config.toml
num_hidden_layers = 11
head_dim = 128
rope_theta = 10000.0
qk_norm = false
init_std_up = 0.022
lr_mult_qkv = 0.5
max_grad_norm = 1.0
schedule = "wsd"
batch_tokens = 65536
MLP neurons of a small language model. Each row is named by its layer, matrix (gate and up: input weights; down: output weights) and neuron, and shows model dimensions 128-319. Each number is 500 + 40 x the weight over its row's rms, rounded and kept within 0 to 999. Numbers have three digits each. A neuron's up and down rows have the sign that makes its largest values positive.
After each neuron's rows, "fires before" lists the tokens most often just after its 100 highest values on Wikipedia text that the model never trained on. A number after a token or word is its count.

L6.gate1663:443504521567508487455603425498496486524509480493449458563476478456446566546513503472465486478455520527532453505505537472444547575504511522433529539452509499457466551519494533496513516481496597510486566434468478516541490454478444543513497473561469556574448445507473496479543578465463498468520537489502482473525537521541541503499518542495457504488472553528431558495489527554472597512572462512422497493532487468509566483532462558530510537517439430489430511506470480531496459515462553494463537487446498570523491424468481463549537498499485502573629412438506485531525536614514502492
L6.up1663:518567486536558513545551529466512506493460408520432584481534474415481515520506540498438471542511558504508540542519536510544497450572428484486451493501474546511553480462542393500524554511477508457499478552428452491403437482532556480491516495579495508510455574457513458433492470469499495549385542440485432437518478546470481470549457506500556469540441529471448567495536511513445497493528501481492500504474502466475598581540602510484482528625530473465520536496536499539465491478503500560497559488453470490502553481541523496436467553524476481541489475476504507498492519523504514475
L6.down1663:514451511573547503519516491485492520517498485470472531489414541456502455559484496529511460485531524509503479463452553465556452488529572503437606486491479590471519477520548499467513474541556595491508478468568501518520559471469429504553492496526496516492550527428499505453485500497542424442485527542540543519473446527422509528492480481504476536498424479498454484501547518555430537537500464485534468511544511469483509545569527430447539515485511542530521544472502544482411437505483517484484442452482576500481469443485478482480463463521476552548440479565506615481467506539545456553
fires before: " |" 27, "\n" 22, " | " 14, " Rep" 5

L6.gate180:430486496473516500507527474514500481478493567477518476498489488508449534501488469487485514520494550500510499454514507508491497513474587560544445505592466580557486530464507551410520485538521514503540444577413502454485486479494532471494476541480477467476467472538470425556473474479489493509455495524527507540543451447477483558456518470528529481449497466525560489411559531550483460544550454484516548479475535485520467510434487493450499503466505486506445545454478501389443499499509486566456517477444543489491477565481498470452484424409470531466427495477544575520517521495520528524
L6.up180:516532514467500461563473521488507474441451513457536483471577456514504514529432515450519515474614515518517496548468489474512535523477495532516480484534498492536519537444516465466537453550475536486511555501471583418476472496473482493546506477409463476511520554539479444467494568443534484490469536435482546474486558523491426505525535481533475528540459518489536492556522482557569458508514533541509544495469499527406491511405518524463514486489496447446460519497453524475557461554523359444478517500502578515548496507539509501524507466511513533522506465596431527531539532516530470395
L6.down180:511494482510488449523516563437485525480514507525509504493517615534561488490471533468447488518501530545486478543533535491489527533473441413466494419523509480499564435471555485474406521533487547607501479459449439513542472452567481480481478490522502537523505478502491495497495512521488520543498527451488501450487513564543462434452546482477491513574503507473562539579517411480382461438436506456450522547560430494506539442492545524522460451462477486509487496512527511550474481486492526476473553541575487479505493432510442521478483439452549537539494496544515488498535482456497513461
fires before: " | " 49, "." 10, "+" 6, "; " 4

L5.gate1757:453513480502500558454576508610532472452455457564512609570503522549534435442561483532506550441526526504538501495560426475461499485557453557529482457502492459483496506532509482491486498482462485588424529518510527543405433537571496496494514531547510513489446537516505506457440506408491517496528534496507523529530545510453451503550559548449500447518553499586492412446456534525486494466470541509540465493479562481492526528495553462528486470520505539459419504494451519542454482468449503556543455549514468507519457436528497506459459554513496473519547537509463432532552535537503506473
L5.up1757:430492493493474486466467473391543445518485565465516468535476489427597495536485457490493496449463397534502506515427501457507518559469490506514460563538455542483493541475459531489469537548490521447526494494525546493573458503521446516456476495486520434477425524473544440421513444502562444567500456507509490428470478445551547487444449501520507509547424508556461538533514465554493457574488473483531525471471519515503549481469485630471520527514481480474510444453520523482467527491523428489488484529494466507501545552473507480491510481518583558485483396475503539486473510523404578455
L5.down1757:483516583536537471557538519495500519461540569489554580514522498477516500482498506521492460506521499504530474490507502500566571516542454557529443470498471591450488566547526498521534497501452494456489519480480418555478534456535468524465501473588524470505547486443520495468588530483494496485531460441507552446492478551521534424520444531461546557479467532568481462608444422436438457516453489502466470446449494494493474540482462530452467537504476501507509483491477539497513539522422439441553507469484448415484509524553545525477465520508457553559465456527404529479444505551564512468
fires before: "1" 66, "2" 28

L6.gate243:475451447436473498507613494454465527533398513502491470509441490520537493457569577470487503438492469480471461456498499509499511478569519514490508434491496536464547566497447525503540457510513540461509529439535496419468498591498481512496533540504421514537554467492519459429544585432435559549542483444472558502476549500484476469481489450532533504510501575560520482561522469483496439535491523534545443521545484466525505483501514438456567475515517520546518500524478521483452523508562507485526502521417526414521551505507499483501535477467531472466504490552528495504406501489468488442
L6.up243:524547517493474488525496440456474461498594505525512468491432499522559519475469444533475507465535531536457538545501523504496485482455522522492463497564483525551498517437492558481507511479460547520524555528501543464551438517447458481535521522559523479450453502458437504462584567521540516496557480472504440482524486500434494449463471457553539471496501482496470487540493565486589522474434553461545519532461485465515520416463537494520527581529547555542480504529419487547485550507490468481585471492517510578548515549557525536539475499539475506485565525468518481510503524511503522520
L6.down243:497504470552453502453479498474499505524459509492534576566537492504549479469512502515589481506422493508530536504484496423499482452498524485562549513494529518396486483492487454510572512529489480498470464510525475475480461540441471591531489544488440462534533477558539552511501550508567513538447506477529466512483526563513516552465538570552486527536549508479497545520475459460508561501511553440457528546539550468522485482459485537513489522509528493434429552463541464531462480530500465554527550504471395526511482520487496526507524504487473458470526462490560493544469537460494437514
fires before: "." 19, "\n" 19, " |" 14, " | " 10

L6.gate1863:483589469545554543486502539517532469579448507430504560492468541590449529478491478465514508546515448460479411460471529438523472522441546463474528464571449516516527505462458448480472547487503501500450504474479474453553410501462446548494466540514574552486471481492454555472506473426462444495491505454447550436447513485494513513561586509451565495482446461439467422544469463517502543495523521507546440549454481474474513474522497541503523557479466535523507515477497449516516440499493534556470484513481408456526536522483438506497467480433440507596480470540483511530495507506516549478
L6.up1863:543495483514457478476518487549479501490460423500537569533473456473546496421528490455498462550520479454494582487485512521522518418426596518506549460452551584489507512501437515443470457536535502445514505418513492448464418569485514504452432544516540546535543449465479553471516466451500525444436502464534554465511462475490522447472508493447467496531480525560503483513528501487464474492533499505458554563482524490498474523524545511518521550552398517510457499528481515520529444474529505564495504503485458484435485408476501498477466550540513473507505487493435465483498531491549546505
L6.down1863:457576549483499479554456499521488530544565484491539594552467559489410579432450501468564535482548504430474456516551592527554465477504480491506508529476481534488531500510529499510463459542474476577486542444492437492546494460451469526497517529490539481562542500514465507529505536463449428468489519503498526560462505495464485564561575490473538472465480451529440461517526562504506480529525500447549507499509522515482543473539482563493469536485543589501536454460484491554467522510509539555540533488436532471561551544501450516482503431454477462463482548480508534479478508489415505599
fires before: " | " 25, " |" 24, " | L" 7, "\n" 6, " | A" 6, "; " 6

L6.gate431:487489449487450538473465545492526589506517475473481557493507498509512536509492532573477490523507487501473545573481480440459562499497502546530510549471499506540543429433437494456515480503554508485541523548503462449572453495527433494570503525572512548491549412492486501517566525493552514442476496509495502578480549517492452497472448488515455504523542516527466493573468542538499514459526513532525461485377543530548551537560509535510494406576473515525493500566506502489479536469487438473502506489511487490516524486543499479460537453468517595442588454492451514552478588589512533504
L6.up431:456518457466492479499571504468537480490461476560513507533496497513528548467539477500423507545459536506497467559474460515505520448594466471525517530535518484496474477458499535423556441513539491517514514421567547513474517483560487509501493481555494522524524488555550523543513480534554458542540515498522521493488447520503478404535455471503428529430466514545456491527502521482503467567485514486558513565429520446435440497437539510441488504414498561488483475525448466567577520523479462535568514463486574532487513533458535520488529474496575470503497526481485493423493504536455418518
L6.down431:515499465493497474497596498512558465494559530515566486458522513500453456520520524549537583419450479532516571456479495535507401490509503491586514473472454523550534515544485488510442468467526460461504475569545498467487531545537474454440556541491571488541495442516584471463533444480455537567508488532561478483510512480531487515467415564450541492511476521489512511516450521448474479471486492525437477576542498560440509479525529472514606457423544454491502444535533509544487496515467490545538473520519530552473524422416486525501499518460459528512592511501491514559480547488496470519
fires before: "\n" 27, "\n\n" 17, ":" 6

L5.gate1307:527529584439540523474452516477470467520506533498421532470513472556501523558494533447556543488481463499480449499492518488508475462499477453464510522511527424483481433485437556478436517449524569489520518451491540506503507477457481516587581495541421493476489475467468498478460543461474478488488464547529509501552466465472490500522505492557435541517491560562516483566543442499542500512517579437617516505469510543505475504501551482500508536497510469505542549557520462464497503521488589517449536495479507465446416522520552527524508543528460484484536479558519540518536515567572507470
L5.up1307:563509465471505447533450556580473551558476528513494494574424513546489479484517487573569549433548484573501499524482518558543508542480454465484440498481475460494486511442543445488520499515502479486488465497528535448527450460478480540566485494435502521477483523529397536566578541416540414529464489469501534452494458548479498531524513537427495485459531466540551502451425504468451505497494475436490533512434459461444559540447508515509495560502485504508499472532460569544437524485423536525549582518559508527461485503484534559446468512508469503469495436501419534491387479461585477445
L5.down1307:510543510444544487519505532552507538493517503500529548511470549521524521546512470489502492488540608460517518524513499458519487601525472481543547533522508478469491543488471467434552488489509583500480478486474501537566487482480479503589489480520549541572552482551525488484518489461538461477577484435490437470464477603523556484521485571466482466557510493544491534562491543503462481396485441489497524506512534483482480421458494496484510483478504458493574555595542476450513490552552527516508537504457566545504493573505518555481535453575441544489549538533513488480533529537510461481
fires before: " | " 67, "." 20, " |" 4

L5.gate1205:593587446527559510551534548445509489528481523569601559455443483439525517468501544448485544518586437510510482568498455452477501528522466450454515470579484473580505521490543556463415595514474526461491493579527507507497492468519506516559491549543496476518461580435429516499463500469532539500573507552492490445515523537543486467459497473510473493525482527472475519475462549523512538434553553486530451466578535507560538480523453509499521564470493467515461540533537472533410495454472479499453499539475471413473483588572429514511521433497473547473558514481578458518510450556502489560
L5.up1205:576450503559495468485491463465528480444492513497534513510458515525501518525524467559491482543517528541394413499529472461466499597442507469503561514501532539531506521491453516507499450500495469455494544557562476524517490462493444435493497479508566506483462461493438473490512468499445523520523441486535492464497549436475474524463488491510523508521474461515420448498478486478564516458524461517410465470510472548494506456521478474467489511437509519568477499519489506533433470538358568455414501492481514512544474614520533458530443413482514521484537507519463483521462472442474518416
L5.down1205:533562426507470546475579486517575470531530481548498593479494521457502588508510551506413478429512468509511529537517492455449493445498463506515553492490505519473474516409516509506460467457498442479531523536455504470545481523410529519393565566544502511448513514483434475561445497483500420437513449571463490478521479440524543500463445500482458487560528520517530532516453529525501508460487482493512517498447474474503521533543446502535473586454441470577489537448564469448484519545485542494454435483549449492523521553476453455487531469575495430521542485398515528498541511473433550512
fires before: "=" 36, "===" 5, "C" 4, "M" 4, "G" 4, "==" 4

L6.gate1767:486522523511508503526560567476489479564489470397477499496531527485501552521537520511474513489510549510493522445448568470459525594517544516518510474569513482465537530469549508515511524544528517475506499510472556479470506526496477541510511504489612472389532446512551502438510505427491511491483511490537497489495484545511470524528498454477513510489436508567536526482488508521514484490507507556505506493448452504444550515502486526512508479532489478497448480459448503522476502518547472516498548539450415512513517450564503472475517474600488508564467503409565467470541530439528393513
L6.up1767:521549509459474486570550453456498482443570440448496497517503467529500570551527575491514438509488547466543552502498531490542588441509507686528503524526514571514521505519469495443516467453508496545585414434533465482515472547519498506491459492543466497515458482540556439448473497529499492565520515540531508466537571559560517435511530483481522543525504471546462496545509549589498466514452525473449522501506561520514495463578545492507512560513534567501528458562525447552474456485457467510497457450491416382498445474429513539458504492519527490484614530502534461497540503513567462540
L6.down1767:586654483482495515468489577533481539429500460428484445524493559493507508509482494503470564522524516473497574497485573520524449473503432516607450514520510481541549466533501451429532502514581475598504485457491477480511524538518538518444487501487442541522537452480538573486455493460517518534503519472455496541517513521494568464547505533426516442491413578426464481504433474520471502475580507488535436495510554500575525443542568533448580529455498476429433491537517499502519539513503545568469546430519480551521503553515496504445432476472505520514469518510468483466524472464489534523
fires before: "\n" 24, " | " 18, " |" 12, ") | " 5, ")." 4, "\"" 4

L6.gate1874:606489505532459478481466465508578445492482465490482541445501481516487526514534455539545509503539474560529517501536499531514538555436611615432478458514417503573451564475501499477405559523467488466490439477531443468486469523505442462501405527468454534488490503500445444392508488497502509550502515482563516483513457463443514486540437548582550549583479499542567465474507428494442482519490477381521449509531606536459493509501500481500526469546522568575499492608547437421483552508396567487505510457537501498526519596477541510480526463507441468459424526480467487540463456472489508566
L6.up1874:389428428557470570417590476492497515502513476543509528479491482510480515430520548477486528477496451484507481502553516416427513523511506498542481487453490471479405515439527589497474524528469454551463481517511451460558517400573511482420537463490447437458539524487468462528437519452612473492488448523563534477508494535500465494470506514561517447569526517497500579492544560549539511483538467488555465456580526523502525567489480449483458553513477466539559514465525483425428491425515443418501464439475546489461508485482511518490545484502539544565497530474479542531504460540505482508
L6.down1874:530561490425421475454501525536504519524518537511466540449476518567545547512477532528512489551478475466470435547513529481527476465517456532501465486554479550505499517429467445559589562487487550490528482540574504505486468458449510486512440515496478447511542435473474540513528549434473456484529556417536502490486502490465476453459441495533462529543504451493495551511514550567396468496541519562509526470471549497481427515530411504477535513447466547604458516454461461497507548513491556511545506549488576549542445542574490464469572548489443502467540497516426463502531510524525519479
fires before: "2" 52, "1" 47

L6.gate1334:497404489532473497440473435400465503542526465489499502498462511533464509447517500428490481518477514509495588569433456472439493431475530466536539596436456450481543518492496510543491493478487504507557463529514463549514467482513415489506479451491468459417431582484581470522489497481601515532486485487496477480584465534518465436595508482519504446506457507560531538435497514527486516566508528503478541581478513455551509513449494494505486468535466465551547523452532459477455450485474541520512494472470518554540537418487563488520525502442426510441502496491508452518451505606512544475
L6.up1334:472488497529505511484534490594460570527521472436424478488442493449507449478537485480399519458465564493502523475492518450454487455502576487429498510422497519481495523512494500491536501545487490513455491492553452482485518434554505501474480528483507528505452478552505554489491586510475536516528492527483565453485516533497507514459444483554526489459452479491566486498558490420526518456486557482527576467561485453551483500520496531563493594522472537506543471441488460486451575524503517505471426500449513507562483512482496464508484469561468495446488492475515551447456480540559454482
L6.down1334:411524581537512545430485570481480471484566520589512499543470452487494554543473542540524571522533533516459491504542460587472480482537497549548493473465534378511508465522503484486493535476513527492449490504530467465547454489522536602519559491581501585557612532572558495524467430455531444494491477524475580518476579506427510450530500484576479493391537485430438469545495501454475410468491490440369483511546476537494469465526481522549471546492527502483513522575511506541531476433454534510463496519523494535375495472489499478487422476465487529516509468490456436514494496449445521530
fires before: " | " 47, "1" 6, " | −" 6, "2" 5, "0" 5, " |" 5

L6.gate1679:525435539458502500520488481513493522481549530475515490561512471505486513436508501464496492610481520495545473499427480493563422455524519496497466436490488529489501500502541538500513465478441489469428499450545439506511473529416480434488500429566533528475551517518450513522524520532478565520458493505572519399471507484585555537462514490502527502454496534510472473595378508534495423502545484489507553548483502495417574487461503486505497494547483638487525539542448532547405535465597495455490512453493525519501521505480515504545467573461485506488565498497498506489481480481514575462
L6.up1679:503548451559546486513552531452523494561513552428380453509512457533564461434570496456504474532511545514475400513576483472508527513459508491488530524564539483526589472543493473544562525518465562511456505506534522483534482493400505430513598465576416534492472545511462484507543523563473502506492487556476509531544490506479449461504550515512470460557538484484580424524559503494543558501514486524522496565442511519457519470472450539498494529595449514437552411486522483527496441511498516529518555541504540478572536486550618508540500520468479482496485447467519505564535482545582490461
L6.down1679:496578499533509498514384505486439499499446485511501593487560506457532492440533520426571508503480503474460556567494489425442528488510500481475493487517486410434533494490552468535529496518541511470487480430516489504521499504478485434455567474511432522464566451522505511446475576460473596513482486486449518548451495513455466445461562566423484566545511446518501552449495438442521479491484525533538501489532484503499554569470493513532491536482401505483509534475555418441525476476499512518442552588515488485480459480530488633502462438474492509426500538525491515432492487528540439517
fires before: " | " 18, "0" 18, "." 16, "1" 8, " | −" 5

L5.gate1073:429526535470468511536508481457555413490574507509452598505450497455443472564473505546421511545499554473418522483492569505513539477496513491494463474482502532501519479468417542499525513534450545548472467472488509485465482510536529448528496416468466444498517510485526560484486451522524548467527523430519550479526453496436525511482467538500509521452519491489507497474526563474484483488482502481535520498519565474486470470444513453481516542473516530536467600452513577498557471543530450475550483489480535505471516499556482429434445488548500403563612526442552489480482463488482453500
L5.up1073:458571532519491473465512489449445489547499413566487517471459512504466510577450483488409538502507532498512560474481513451533463480511498524497488508473546459453482437532455482509519529570463504447452537494448493547519468523533502433529482557514456522528496484508518452478549512486432476522531530482506544521535461487431527586512552452480478449482517569544510510480520538461520536493499513517553512449541522492549452545500496491475533551508472502473464428549545486550499499435549428458550460494436496572529545467424516523526403614504538488599576550550541486478484427561518540467
L5.down1073:526605494443504518538542456555570571521452486542413512489496542557543500524465552456479559533458470488551475528466553487531425490488541501506488504510432551493526565468540477495498516476552475495468448525522548408522535512447490403473514550484492569547434521452509537446525453516482510518463519457579564510502460523502464425581451519504490487516477512486508540414534531521516488448541449556552490509521567504496570476461489482439477514518525514554498517565505517539576480524502473564428508494518507467546497523498483548379562512473455499525511495512520479487471429449553440528
fires before: "\n" 25, "\n\n" 11, " |  |" 8, " |" 5, " | " 4, " was" 4

L6.gate222:452496515554451509496516506509517459509568461533536512535471581511508504511542503543452455500535577514542482580601472524513527534439491565470504517532568468523460449513548498493493485539503495540446521499488469495531437495473458453523502394510508544430432498500478434528539504474525501446554470466472460420512521449521528536545471510542589517534472499571514475517501569558536527477533394458471460543474477452544541609497527467494533511497507519544494523536467502496493462415535487535521485549524551426502513567447510521461540527488560500470465453510464514457466485530460514473
L6.up222:494427452500498462492518463571455476476510587527491437561506552514449558424462534541497467529498413509534426625458451558502503499499498479542416486501487539520490500481504529493554452534468461493505505509511436511461497504420548468532567526484458467482482476504477519480474500519492526508558498502563469454486504502478424454526493523520498482501545487495533527514506533541487464496500469542530487622575475543465521517479489519510517551484491520514570461475497462498448499525560520538520554464560548509525473459457441513547489535542543444429488489512545522471519483516506457480
L6.down222:552461576543468506495476461479500516454525471502449508505512490543506485454490530457504526495478563478512524497524578483581500450500501564506458480507524513535526490483476500481454572446532492503535562463498556467520513461466461487548486514466507508597550448540485552470446492564498531611446537554477473494507515471498513458563504508557508471481453576417476524472509541474552453494461572476444533456527526526462488443512473542549508471478453446424506472505516482467506528522529530479470530504515446495522501468556531520489567517495528513525464522555582512492550518492571446594
fires before: "| " 32, "|  |" 15, "| Total" 6, "\n" 5, " |  |" 4

L6.gate775:592427483554511537474516505456487472500508466507543491517521546518514603507549492507469525513504509492494491453554566566463521529498413494545526454539497521522502467519537516581509491502534518494436484512574532435537546444459405543545521560505506530487421507578527527497457543495504459507449554513456473579474575537505532505557526491490504487560501516458508548604477503615466490476497496573474482543455545499502501477490514462498474491569495536504450488480423473526493477493544519538500440457426461463501514491462415428465496527473459517435560555440557509554545500457447476549
L6.up775:468499491497477503518474522468550512504491498459536506456639497552509464492569421534445493488506558485421463575496482496530464491497443426480504471587575526501592512446460475501544517478477496471553535485533532500460445542512466440562510494584534488509541486518528472468538531510494474553500521555455469519489512508516518450441480537561476461493561509509482491538558529520488569466509484533480482479452550482501448502503528433522527509499547586465521423490475463507499493486548417599480538432448574489472437518501524515468479533462535538461548538536540367439479465477509482580
L6.down775:507564495553521468421530576518519454484624444490460476503491536474505474502489502533421533445402458567484481540520464611486454466459467450489564489470483507563461496476538473546527433507570473512474462483615523476489494516467536531444520505549421506541522527545533452470538533500615537468465486460497525512501475459507455469460541535548512469485559509527504579434501516470505520436497459486447464502482630537471493473421534492459481477518451544431480524469480535499502490545545497483604566499446502517534502483486490551494469494474472481502487561510541479519532426493485490545
fires before: "\n" 64, "\n\n" 36

L6.gate389:516515486405487518503505483561491421438497466471528492492479490460548503541516586490420556488462495547514496477485462530501507508535495507506416494479459539504492541441526572524488478573490415521531502460559539441468417461461518507447547487523549541493488519467474525501505488506510478512601579490509556537477489403570479521502474512534524419489436447565522503520501442524502472466543477474529488508451475558538469517520495465541522466529535510473510587537519589451534476466483450455518457469577426398536547475496536481587522463541492505471537505462474522537513506563503498450
L6.up389:511514466566480457500431491548521527542540461506537436563481513531506495508448552445577451455524517461501449535488563511493562507482463457471524513490507544488576483462478495504472528545487394500486480530455481464422432507579504586459569486474486517524486477492479512559506481551568502502433496483484514476502466445515503487438493511576508519527503492638396507491468545532479513532486473444523478460518476610538519537494560480510456511525502482445396485504559570521491524518511493547507541555473422521407503537502555478500517558537472498393535480470510486496547475548473443498
L6.down389:478516568436536508551490465513499499465534502501519481462426543554569472602545546514476494533481473461493442557531448454530496502522471511552517536567481434453458486505532445503563532451531508470484499456505531460491483428472552471507530483556565462492521519538518473467478494495562493496575557531548518532570579482557476458467385510524508559475528442528564499468547529515503507444462465462471477472486516501435526467520452475517427517560500506595468405521499457519477552487454526503492462477487572442511554509518476545545558518507485566478575553449448494516511460507505482447
fires before: "2" 30, "1" 28, "ge" 4

L5.gate1352:524532510537507531497479517534501452539528561496422506561463520434562492493395534540518554522444499524545579472462539449493494505424633536547451495500433537554552488536497487543415507424590429519475500463452478430498482467524459471487465480535526432488509519462556580521467512456529433466513519527499473454503483567544560475476544510532493529499473446543523463516538533530505522557478507533501519493553496501532520450565483566524465512527452490516572543415546525511494439525538455550501518532463484494474515481526517515505523536429466505537540450468543489505474523507520521620
L5.up1352:521504533507480510529488495512450540460460489510563477462527535498519423521554491477539459475570537458531427460489544496429442491520428505481550445560456525537524489517514467470517552516471525516466525469524500428522570499480490479552485526538576517491514481417524480529497424508519495489439458439555553482501551444508465494481456529515510489522482463437449445463526548525595476519510491446531525496520470645542463422446538460466461502524425417422511553536482505516451495452513536533539466562498423492495572451494533531488501487491499507538515480506506464512502546532561476528
L5.down1352:486458517522530529488497543493483528463520524530463537493428461450508533470418536466517552506428507484522547547462501465530489499438540515545478504419564489504531486522548439560592430441493466502485474528543446552551525518507493479589494484554457532498461570599524518502560585488495457515504571450520477546481414477458511530490592478539486514488472561599512514504534494536496512461513545488487482531456527472482552544558544485534463505552454513573485522493516439480545537548520436581594486560547605520529484560509548526497453507463472567495429474466475554457510496506490471528
fires before: " |" 19, " | " 15, " League" 10, " | A" 7, " | L" 5

L6.gate650:470444513536469475564576485402525483457514535503509559512501476500563528449526450543474482434445531549453571469544441474523544559515577497534527518574449507494437513469499475561490545473505576509421487507559441444506528467497490479501480515498470472517483488463457480476505561497562522506421481538494522447408515446459510532456507465521456478481544530570645522544462543508503529428491488538517505489542518532442488441482501500503573455524556404558487516553535569493491457551521459480487482538465461548554556487442421490453462538505440483441499457446516512508459455510495490481
L6.up650:501459501449498518435507509519525475541520508472454450459478534577452478567523551452453495538480472464546513502498497508484463508470436460500491480453491420504458507481467449484479459408548542429432500530484467487441554528497483533527539469526459498445510452631440482502468537491526480506503456500490557487494536501524503490479513533484495437538492490533487474473598451548497472492565521537556468555506521527500514435596434414532470501568565482497480502481517498541528501528427501449583487478525540530530561526489509478517418478524505475529451461496466563513465531453531528435
L6.down650:498492561469505570481444552511471549396435463516508496537480410547580591501482529535550424455504575485508536462476536492462538464486402478493544559536532545429482541508495539493499528518473525562486454528557526488573511449482571523484555508528536551493454511402454517499580520582509527504509579576463516573476524528535488528537525543548553567466548502530502516454511480549495471509484516427519449439467446530532532526473498549440450458511528483513544484474458577508521463469588507503500501483482565460511447541498498531497527544537472536472526533485509428515516516448527519554
fires before: "1" 64, "2" 29

L6.gate1480:505499465528464557540593494459517509474427516559517472465504492486495485461539516516523499475529469466425444438510468553454469547441507518550505491492478514458557450537520433442515468544541468518467447560485550506460464464483518493478426487531451499556540514424522538565470546470505454450540484585467467523457484511550440544474522555544464510499449430514500497514488478523466563497493516448480456560501533499552538563481466468482443434459540481442493497429546489534418511436530479483511454530505524522568550550560514494516528494569460524415392535529534477539522500495487451533
L6.up1480:533466506500478515488543498480471496421487548497541521485543469510503506534525542533563518428484532519490497489462415497505497508469478532479439568503599485501498495442468518505476495467438428530524492516448500449534499526527515567445455503558521561524487454456507462549549597451412513521502493619555521522544511475490499537443516531544535506482525517482489536471538496509510488525518471535552475531461516483510472572493493409461496487528592514491448488529488476519440453477455499497482495583551511487490495586508552471471462507489480575488541571507510486538556503572406485559
L6.down1480:563562400516478493535575499508504475612555430478469583576545505518489539562505476513529505412576558539464489515541566485473524524517460527482442474491514476546596463467514516514517519567535420481492512505599526468567514470477482473450544605528429510543465462517507471461452517539456459488466464517424537529604463465536505395505433518464536476505544514483515505527524556439544532486467522481517479448485488550511546434533476494493413549479508461543482461386434409521559451491527524460501441484538487459539523550562555505504497461461510488554487497505440597542419490488451470464
fires before: "=" 28, "\n" 12, "==" 6, ":" 4

L5.gate835:459553448503530554416476507534559564493492517512634454511465429523484518464498537490485509464477486431487514509471495543567459536510528484545502540496534543421474482423486537521488506501484505566482473519561450485463525534557514492432441471543475528431543470455481495465525545483505490473542520467528490503420470441463514589476500543527456497494457529510510485494514468476584498473533436492537536559537536566468485506560489500504560458542479472419456502509581503491507518481587459491454480495460486536428529540471529575538512456472462479441484521469438535527467464438506507482
L5.up835:434523471498498448511464555461526499481545533453513485547467479444475508447519509447411528443463489561498439525486509427493533505536405512475531520505464473496460586454509488537551525552512540563453538498506432524544497526490433558516490409497450457482486521447453531525468529553461458435502465441471494483460536540546516537449572495473466436482531450550458485472443433437536505422495481422529494540547451460546497542461442518478425566541530503528510556520525531562436525573453457575479517493526462505518572473491482537536482478481441534586466533511424527492519525438485523418
L5.down835:554529480479514484488589466449530582564555476565502479472438414502479416512453526572464448467489585440524487490516557530434558512560541497462486506470541484486510512463438560513469455424566463479487500513475502376478519534486517460479547511516542419500479494539507474488512514521495527478543543504483472586480413470501489542465460486453468537508465522458562580528623513479501544531488599524514465565462503516523459462457447517456418477457451465438520456466493469471461449505519490501531489471523540485462462455492425502492533514512475528454523460529477527445482475493509575531
fires before: "0" 24, "1" 18, "2" 8, "er" 4

L5.gate1457:513433516558554484498493560496513538499470512495509452477445519452535504479531482457530525459485524474513481418526480392423464443498482503484461536526486516505514547541472537552510529546602553505475511394560522531461569477488519504515529442463541506573443456549474455496518461468521499481509550450582523502450407457497441544497479576509466451548581459508500536490490414533437492568409454516554564456530436513512520477511495451516443516460490581460513449541524499526552503504539488430545536465489505458508530529499518519528506527432446461540515503547557463505479535532528492548
L5.up1457:551462460508512492490554520542549517551485523467463549556473556509482556491513480503463481516519492497509520462568461582570415525473420508508485519534452499437624490542465621459537596527530553432473513540396493483491489540596500500532547509458529499487453575515459526506423522508450521497556469443529463445447479513466472478498488478536468531432535524472493451483511468409494491555482488523566489480507451493464553463507491485449476518498577537480488573510494589406446486489488556612507539511557490489519464477438500525485579460502456536432584482491483489460532483564553447484
L5.down1457:464492493543532407475471399455481499525529556523490514512467451457545504453476452501525485505556494491429569501474592427453546482551569463482528525482481525500490451514504492467465400514520470479600517477535449513526562512485531506482470496515558533518529466470501483454544448583478511531526539502507515534486515453444469503454488486502479460537514460451448532559474532531538465503467514553487523481489501513524534491491481423514481493437337503470506421556513456589511441556476483506491497490456613545503459566562470464519493552564522456562524547463450562507477494478489508452
fires before: " | " 59, "." 11, " | —" 5

L6.gate1654:532479507478435451489518527444460481549472496484446447465464494510550512506440553480488500462538518482510499486581514551460539571520446446452503486482446522487531496526514508506511500476544517490447540489555486520534498470513509607585528507533519488511558503499532511523447505453567579512459504563498568469469418531578490519505536490529538530480534483517518468472520488397428481482479542498519586464539525561532504455409461478469508505547504538534474566587502511429473499549475505480477490546518525492471526406462544444515496456494433508545481470458457522495564472483450522507
L6.up1654:466442488474463493604448556512480477485529436505445498488493513493546548527533521536488487483551526485491558490471513456527468551481453500591577527458564475555568429540486543534498504468548475451548547454554473525518540494505518501502517499592484481530466510515571575505563501494510562444542378414451485493489475467514484434399595528528412551515559543462505478579506541551451472570456510475525530464486514551525501497449534488497562444498474483490559495532540471461557509540528477460456526524484535541548509451512485518498498507536463550432478531521437577419502509529588479492
L6.down1654:546589548561558517478498489521471536551492479440529456529529573466465546527498483510497458490539522522512502485508477490438513480532502462479533489485471531482546547414468515474531533473465506536461499488540520458543540481503434470536462503505443483479504550532428493432493528467485502487395520429483499478523507482558484441506503467500498524546517525494509527424466466473456409458470505468509459528518545555508451443513557585510452506480513540563452509500552476438497459588449493464519447464534458481494490455526506440462499510515538540496503523470568417565502430571464554516
fires before: " | " 52, " / (" 9, "; " 5, "-" 5, "–" 4, " – " 4